From a checkpoint of a small transformer trained on Wikipedia.
Training: a variant of Muon for these matrices, 487M tokens, 7432 steps.
MLP neurons of a small language model. Each row is named by its layer, matrix (down: output weights) and neuron, and shows model dimensions 234-329. Each number is 128 + 32 x the weight over its row's rms, rounded and kept within 0 to 255.
A block is one neuron, or neurons of one layer that tend to fire together. After each block is what it responds to, as a language model described it from the Wikipedia text at the highest values.

L4.down2042 [112 137 175 166 111 136  98 100  93  15  79 105 170 122  77 179 148 109 125 160  79 134 123  98 106 136 109 154  93 132 122 135 133  97  89 125 138 140 160 147 155 136 108 129 111 199 121 123 103 124 158 127 189 101 138 135 115 141 173 149  65 111 141  98 146  99 168 176  82 180 129 142 123 110 124 131 141 177 145 150 168 167 161 106 166 165  79  77 153 142  54 158 118 158  93 126]
Responds to: Year first digit

L10.down44 [ 92 139  38 148 151 172 131 134 129 115 164  92 116  74 107  92 110 171 100 162 124 148 112 125  88 135  55  81 118  81  88 188 150  98 130 100 152 119 128 159 133 161 141 161 164 145 157  60 142  84 144 143 109 163 181 103 129 160  93 115  59 189  95 120 148 148 161 124  86 132 124 119 164 126 138 110 181 109 149 208 198 202 119  81 125 128  39 124 151 159  84 149 178 119 167  68]
L10.down89 [183 124 108 123 136 166 176  94 150 118 118 183  89 149 110 105 122  91 108 119 155  80  86 145 100 152 124 103 115 163 145 130 151 109 125 196 103 176 144 150  87  80 108 102 153 127 160 148 180 145 134 177  95  57 161 169 126 171 182 116 173  95 125 150 101 152 151  88 119 130 112 141 162 117 119 110 107 168 117 117 206 192  84 162  75 110 115 163  85  70 140 126 194 130 182  78]
L10.down138 [117 187 183  83 149 163  85 116 147 132 137 119  99  90 132 144 163 122 114 126 107 157 135 135 127 182 123 146  89 121  77 157 130 202 177 149 188  91 148 139  85  92  90  78 182 138 141 114  89 190 131  93  97 143 113 114  50 105 124  93 135 113 176 112  84 181 110 146 132 130 141 146 128 166  53 141 153 179 176 136 109 115 118 132 105 164 101 170 137 117 126 122 129  89 189 111]
L10.down408 [104  81 114  92 108 105 104 169 149 143 154 109 121 139 152 100  95 162 145  94 147 139 163 105 110 118 147 200  91 112 108 136  94  84 125 137 171 138 112  88 166 104 132 129 114  60 126 131 130 145 160 172 104 125 159  79 107 126 168 130 173  90 112 135 101 138 109  77 160 128 157 110  89 177 148 114 103 103  91 100 139 151 149 175 117 113 195 121  79 157 145 179 176 157 148 164]
L10.down736 [121 171 180 170 158 175 133 128 119 165  85 157 167  80 135 180 111 129 153 107  85  81 118 131 144 120  99 157 141 169 152  67 105 130  87 109 142 134 160  76 149 151  86 185 107 133 122  95  60 179 165 134  77 128 153 125 134 151 147  74  53 153 100  79 112  90 135 141  92  87 128 154  82 171 113 164 137 114 128  99  83 161  80 117 178 135 148 115 181  62 127 114 115 142 134  97]
L10.down833 [156 180 122 131  73 137 162 141 139 186 186 152 127 115 128 146 121 155 170  97 128 180 164 125 115 107 133 153 124 121  90 118 148  87 105  86 126 129 138  95 131  91 153 133 200 133  94 146 170 202 178 130 120  82 140 147 157  97  96 153 120 108 112 125 146  89 117 202  94 240 162 108  97 127 115 141 159 139 156 143  89 100  41 126  61 163  89 123 133 123 130  68  93 115  79 103]
L10.down895 [117 166 123 143 115 110 123 117 226 161  68 190  71 165 138 129 144 115 129  87 150 137 114  79  67 124 116 109  90 153 143 137 127 160 120 174 116 162 171 133 136 196 119 105 146 159 161 113 142 166 168 104 131 192 175 154 142 127 118 163 128 153 143 105 133 181 158  89  98 150 101  96 143  84 141 121 112 133 148 153 128 138 104  83 131 150  99 142 146 158 145 150  97 111 118 122]
L10.down901 [100  83 115 135 100 101 117 114 186 120 118 131 121 162 102 124 168 106 170  93 107 148 151 164 157 153 148  88 135 126 166 188  97 134 131 141 148 112 174 147 124 163 103 103 203 145  85 200 168 100 149 183 114 155 106 195 104 149 117 163 131  97 121 135 140 178  98 133 132 157 125 180 109 127 128 138 198  80 165 175 143 131 123  79 109 101 128 129 133 111  96  72 178 145 140  98]
L10.down936 [148 114 156 138  78 126 104 138  91 186 119 169  75 116 195 145 122 133 165 162 155 159  76 128 186  91 118 173 133 135 128  91 112 117 125  87 151 173 141  62 185 127 106 142 135 136 158 123 141 119 125 155 102 150 108 203 137 179 102 138  87 143 148 149  94 147 150  99 100 159 122 162 144 155  91 141 115 138 129 130 141 106 124 176 137 154 124 112 131 138  82 163 156 115 142 104]
L10.down945 [146 119 136  80 122 132 184 108 185 172 144 139 142 106 143 179 169 104 128  69 168 145 144  99 163  76 133 158 109 176 122 136  63 172  87 110 158 100 174 117 103 145 120 119 105 141  86 151 147 189 134 119 116 122 104  97  66  99 210 119 135  90 161 158 120 147 142 127 156  69 114 106 150 129  59 103 136 113  47  95  63 120 143 150 145  69  71 102 110 151  98 140 150  75 121 160]
L10.down1091 [155 123 136  57 104 124  82 152 152 112 121 109  99 140 110 135 196 150 171  40  94  83 102 148 135 170  94  97  95  85 125 165 133 167 141  86 136  83 127 134 143 122  98 198 124 160  91 137 136 157  90 181 116 128 155 110  66 149 121 145 161 142 176 119  95  93 129 125 138 157 135 130 172 127 131 101 112 122 119 162  86 110 157 141 196 168 129 166 139 150 135 110 104  73 106 137]
L10.down1169 [ 65  74 104 107 138 100 114 169  92 161  89 110 164 104 159  87 151  83 142 123 151 157 167 167 150  99 173 112 156 119  85 108 117 101 110 121 142 105 109 113 132 150 127 208 140 115  91 128 110 146 104  83 144 120 183 157 150 135 116 167 116 153  87 142 137  82  96 133  69  85 124  97 108 104 168 130 186 179 143 131 119 154 201 103 155 118 102 109 123 176  86 127 130 101 122 148]
L10.down1609 [129 140 108  91 111 168 155 142 134  90 121 104 112  78 202 122  94 140 133 149 122 139  95 157 131  73 149 177 127 144 139 148 159 151 118 118 180  78 117 155 102  96  86 138 133 165 146 124 116 115 117 164 112 159 118 124 132 113 141 118  91 115 173 137 100 158 166 126 140 107 161 103 102 127 166 148 148  85 109 150 141 174 136  72 150  69  90  77  85 138 168  81 116 127 118  54]
L10.down1638 [144 165  94 134 165 104  99  88 139  90  78  99 185 176 114  87  67 122 122 118  86 142 155 150 116 111  52 126  93 157  89 137 121 129 176 107  49 117 123 117  57 118 115  92  91 124 125  99 108 130  82 169  83 152 109 107 120  88 157 120  92  92 130 159 120 126  94 161 116 162 147 138 116 108 121  57 119  92 212 134 135 184 139 141 136 134 144 133 137 151 127 136 128 133 119 168]
L10.down1892 [146 126 187 134 206 104 103 138 130 126 121  94  57 109 160 114 194 151  88 144 121 170  57 125 168 155 116 139  76 141 152 126 120 126 125 144 115 102 151 121 129 117 107 129 151 125 131  85 173 107 119 149  93  84 123 152 114 145 179  95 166  71 100 104  94 144 143  97 130  88 128 134 176 175 148 200 130 162 103 130 164  92 103 108 182 104 157 126 104 167 112 151 116 146 142 146]
L10.down2031 [ 90 148 158 152  85 140 104  98 127 167 145 104 114 165 209 105  88 195 108 102 119 149 130 172 152 169 117  94 102 161 117 167  80 167 107 142 110 117 134 184 150 140 140 119 108 146 146 110 114 136  91  81 124 141 137  77  81  98 114 119  91 128 152 165 117 126 130 131 175  93 127 178 165 106  95  91 116 170 124 160  97 113 110 146 135 101 148 181  73 126  53 124 119  86 134 212]
Responds to: Year-leading digit 2

L5.down160 [140 122 174 144 133  98 148  98 148 137  92 113  66 123 115 138 152 136 127  91 132 190 148  75 164 136 124 100 110 109  99 177 170 153 119 139 127 148 120  73 143 155 158 177 147 102 169  78  68 121 147 147 156  77 139 164 181 105 157 115 104  66  69 105  80 150  87  98 129 165  68 116 162  90  95 116 125 107 123 140  89 129  87 127 135 159 151 121  71 137  90  79 114 140 134  63]
L5.down1145 [126 123 127 111 137 154 164 130 133 126 136 136 147 146  98  69 119 115  97 119  93  96 153  90 140 136 131 112 111 139 191 105 139  95 102 122 171 165 160  77 139 162 123 198 193 111  89  97  98 136  99 187 164 125 150 129 136 123 121 143 134 113  82 157 150 138 172 101 151 176 108 163 177 134 128  94 141 124 147 133 104 110 121 159  99 137  74 124 134 192 149 104 102  93 122 140]
L5.down1255 [ 90 178 133  62 138 149 197 121 125 197 103 146 121 109  92  95  92 124 116 170 111 154 162 139 113 156 164 154 142 157  88 115  95 130 186 135 127 143 151 121 119 133 167  89 160 110 176 156  64 113 107 110  98 127 118 106  89 123 138 125 123 116 159 160 108  99 122 135  97 154 136 158 172 106 135 176 170 144 113 195  87  89 130 186 105 128 127 117 107 119 161 112  74 131  83 117]
L5.down1592 [108 148 131  82  99 110 110 134  96 133 150 197  84 101  95 120 161 144 139 117 138 171 130 109 118 114  72 136 131 145 166 131  57 124 184 165 178 109 214  95 106 143  95 106 122 128 159 137 110 137 100 182 138 129 159 111  99 123 108  89 158 132 125 123 124 131 140 129 110 114 114 115 103 153  84  66 108 163 140 121 171 143 108 142 122 151 178 115 109 120 117 187 114  92 126  50]
Responds to: Leading digit 2

L5.down595 [178 142 188  91 123 182 134 155 108 161 155 166 132 102 186 177 108 124 105 139 100 113  86 134 151 133 119 172 130 156  83 153 124 188 165 177 123  68 122 161 209 120  74 130 105 157 154 108 183 132 143 106 139 126 137 169  69 146  91 136 168 122  73 106 116 142  82 109 148 174 147 127 138 136  90 113 107 140 148 137 164 147 137  66 109 180 149 160 162  85 148  97 100 116 202 167]
L5.down661 [ 91 109 149 125 140 165 114 127 105 110 115 125 104 113 131 156 111 108  97 108 118 152 137 117  57 113 102 108 111 114 122 124 146 144 114  78 109 112 139 123 115 107 110 150 162 230 128 147 127  86 167 109 178 140  95 151 118 210  92 164 111  96 123 129  89 131 102 147 155 146 127 183 137 147  60 134 125 101 141 131 154 143 153 143 176 137 102 132 139 143 153 105 132 110 139 186]
L5.down1597 [155 184 122  99 166 131 186 163 135 163 131 136 139 133 198 182 166 165 131 166 105 137  83 109 159 183 132 131 148 161 111 121  87  92 129 158  97 167 137 183 150 156 103  94 145  80 103  41 188 152  96 138 106 102 162 163  88 129 141 127 182  96 190 196 146 158 159 137 189 103 132 108  73 102 124 148 160 136 124 104 160 152 110 144 116 139  80 120 115 144 105 119  62 148 165 120]
L5.down1980 [ 61  76  81  78 104  92 121 164 140 130  74 178 120 172 147 144 131 138 172 186 151  87 154 129 161 122 132 148 123 143 106 116  47 196 106 102 130 146 114 192 173 130 121  86 146 187 187 103 178 123  81 120 129 104  94  81 118 138 115 145 112 109 223  88 181  97 123 141  96 124 113 116 114  93  97  76 116 108 154 154 120 104 145 115 119 146 109 161 122 173 145 135 162 118 119 134]
Responds to: Adverb and degree endings

L10.down27 [157  91 122 129 119 102 197 138 103 145 102  63 109 163 151  61  92 142 162 138 133  67  50 171 187  75 173 114 123 138 157 160 166 148  97  75 139 135 127 105 140 163 123  89 110  85 121  67 213 129 131 177 110  96 171 207 111 116 133 126 170 121 142 122 144 178  90 166 150 141  93  98 162 182 105  88 161 166 176 109  97 102 114 158  57  75 126 158 103  78  95  88 105  89 180 136]
L10.down72 [137  94 137 162 104 194 153 129 172 116  79  57 124 140 184 121 180 181 138 123 161 125 148 104 168 133  74 142 112 115 137 119 147 181  89 173 128 159 120 185 128 141 140 125  70 161 138 132  97  98 189 132 127 142  93  92 149 185  72 131 166 105 140 167 119  43 123 139 147 123 147 121 136 114 125 153 153  74 143 170 169 101 131  97  82  77 118  55 108 163 204  79  79 131 190 118]
L10.down91 [ 57 181  81  20 182 144 124 136 169 160  72 164 126 124 113 136 139 118 129  87 102 126 150 112 185  71 108 186 122 136 151 178 172  90 138 113 126 142 147 116 130 144  93 109 125 129 133 153 168 109 128 251 108 144 119 162 159 106 182 130 231 145  83 104 149 132 132 131 139 167 119 112 127  84 141 105 146 135 166 151 136 141 130 125 109 120 137 124 151 122 101 164 132 144 145 152]
L10.down157 [ 84 118 131 176  96  86 168 129 149 152 123 174  99 179 133 136 109 161  96 100 133 124 168 127  98 123 171 162 221 171 101 108 168 133 145 167 109  91 152 128 161 188 123 124  85  74 117 138 110  56 126 171 202 113 174 116 129 145  92 157 167  73 133 153 190 143 139 127  88 155 134  51 127 143 149 154 123 124 125  87  81 158 150 121 141 102 125 104 174  99 166 109 144 111 144 114]
L10.down300 [ 86 121 140 150 100 130 127 106  60 159  81 137 186 101 140 114 111 154 171  89 110 134 104 123  52 136  67  84  92 165 173 144 175 136 189 174  95 151 155 159  89 207  94 149 111 139  91 130 142 120  74 131 164 130 162 159 153 131 122 108 176 155 142 112 119 162 192 139  76 110  92  57  97 153 130 139 180 162  88 131 110 172 119 132 127 155 147 152 149 102  91  74 130 111 118 129]
L10.down362 [125  88 182 126  94 181 121 152 141 131  81 145 174 114 154 190 107 148 147 102 108 121 151 160 135 153  51 108 153 107 200 166 121 121 155 159  84 119 133  70 145  78 105 167 122 155  77 132 145 133 112 120 125  78 164 132 176 145 170  95 144 126 158  79 164  85 130 138 135 155 203 167  78 111 151 152 145 136 141 126 132  86 139  86  92  98  44  96 131 100 109  98 129 205 117 110]
L10.down665 [120 171  99 119 153 133 136  80 153 128 139 137 117 146 115 153 103 207 168  98 165  95 109 166 181  92 107 164 119 148 122 145 168 166 102 114 135 182 125 156 159 128 160  86  78 156 134  81  84  98 122 167  85  83 101  59 100 100  86  87 143  94  97 144 102 151 112 124 154  86 152  97  99 183 153 111 121 128 130 108 120  91 137 119 129  76 105 134 157 123 138 123 122 157 123 200]
L10.down691 [103  82 107 114 108  91 145 161 104  76 128 131 108 160 106  97  77 106 150  85  74 194 111 106  75 111 196 102 140 113 159  77 119 104 106 160 136  97 130 148 132 143 138 132 148 138 131 157 114  87 163 134 163  84 137 119 134 122 136 118 135 130 164 110 137 146 152 118 139 180 128 123 150 188 153 111  82 132 148 145 113 151 156 143 147 112 161 130 162 117 173 141 149 133 145 160]
L10.down765 [137  84 141  65 106 102 104 174 134 153 140 135 142 175 118 132 128  77 112 133 166 117 148 139  75 126 164 113 147  95 156 113 116 141 119 120 143 156 156 149 147 108 140 170  58 129 117 137 136 133 113 105  66 155 162 136 120 145 157  54 132 139 152 155 135 101 138 119 104 154  79 182 139  72  83  66 130  95  69 135 180 140  85 144 102 129 108 136 125 144 199 173 147 106 171  99]
L10.down776 [ 94 104 112 111 108 166 113 151 116 160  75 186  76  97 150 135 183 133 120 138 137  92 125 140 121  83 152 115 116 148 147 121 127  64 113  71  86 102  93 119  98 108 129  95 158  52  68  75 142  44 154 114 170  95 100 107 125 171  94 157 133 173  99 103 115 145 108 127 160 125 114 105 124 170 136 131 132  88  51 125 106 180 138 128 136 110 150 116 161 107 122 164 123 157 165 142]
L10.down924 [155 167 194  99  97 164 102 112  61 185 118 158  91 133  83 148 110 109  88 120 167 118 129 195  55 112 104 166 136  99 149 169 157 160  96 124 151  56 139 112 103 117 137 165 135  85  59 137  91 114 123 196 116  68 167 120 161 106 139 126 190 123 109  95 143 198 147 126 143 131 105 133 160 111 143 137 150 157  96 128 141 139 205 137  95 114  85 133 178  44  98  83 122 164 151 128]
L10.down1558 [114 107 122 100 146 107 142 169 148 162 135 129 153 115 131 127 202  87 100 131 182 136 143 102 151 121  95 113 169 114 145 187 135 108 102 120 137 112  70 102 112 188 104 152 129 154 109 136  89 175 128 103  82  58 117 147 120 100 128 120  82 184 132 100  90 123 153  84 122 176 144 141  82 135 137 136 130  88 124 171 156 114 113  60 176 193 104  96 107 136 122 133 143 136 102  66]
L10.down1651 [169 204 154 115 203 159 159 161 150 194  83 145  86 119 126 130 111 120 107 106 114  80 182 111 117  67 136  89 181 112 120 140 133 159  71  78 129  83  98 109 121 128 170 126 133 108 163 148 171 105 155 108 105 106 144 138 117 160  71 152  53 121 103 168 148 117 169 104 105 123 106 155  64  95 152 166 109  99 107 124 124 144  47 149 137 135 108 113 138  84 129 132  77 146 167 160]
L10.down1694 [146 156 109 100 109 192 132 136 161 123  87 162 128 124  94 132 154 142 116 129 152 105  99 210  45 126 101  90  64 193 114  98 164  76 247 143  91 168 115 185 135 182 174  48 168 114 139 138 171 110 144 102  86 163 137 101 168 132 159 146  68 172  58 181  97 129 125 150 157 141 161 159 115 118  86 157  99 140  57 127 116 132 143 127 176 169 101  82 154  80  43 110 122 129 143 161]
L10.down2021 [103  74  83 111 149 157  98 139  75 129 122 129  91 143 120 109 203 122 193  65 163 149 120 153 158  94 103 141 135  94 155 160 118 120 169 230 122 102 130 144 114 124 133 129 151 104 123 148 164 195 130 129 164  88 117 109 138 113 162 182 156 133 121 107 156 104 133  64 167 135 105 147 152 143 142 117 204  97 153 120  79 105 123 159  80 105 121 101  81 131 188 135 150 113 116 207]
L10.down2027 [167 118  81 145  56 152 186 109 158 175 137  98 102 177 163 154 146 139  73 120 104 107 156 154 127 117 121 164 119 110 101 129 158 108 104 130  73 109  62 117 121 166 205  69 140 117 148 147 107 164 173 125 108 101 114 110 163 171  93 150 117 109 121 144 152 142 151  92 135 131  75 160 180 106 172 135  85 140 129 161  88 114 151 164 155 101  77  77 115 170 153 121 200  97 160 108]
Responds to: Pre-verb auxiliaries and negation

L4.down389 [106 178 143 108 126 162 155 186 161 160 142 168  90  97 144 116 216 137  41  77 130  99  74 135  82 186  99 195 153 125 116 147 149 107 135 108 109 148 173 120 145 172 102 111  94  87 111 152 134 120 100 152 157  94 202 119  72 108 127 151 142 106  98 115 124 113 126 125 139 212 124 161 115 108 111 173  96 186 127 103 127 122 194 102 174 147  85 105 160 178 178 114 108 132  82 105]
Responds to: Forms of "to be"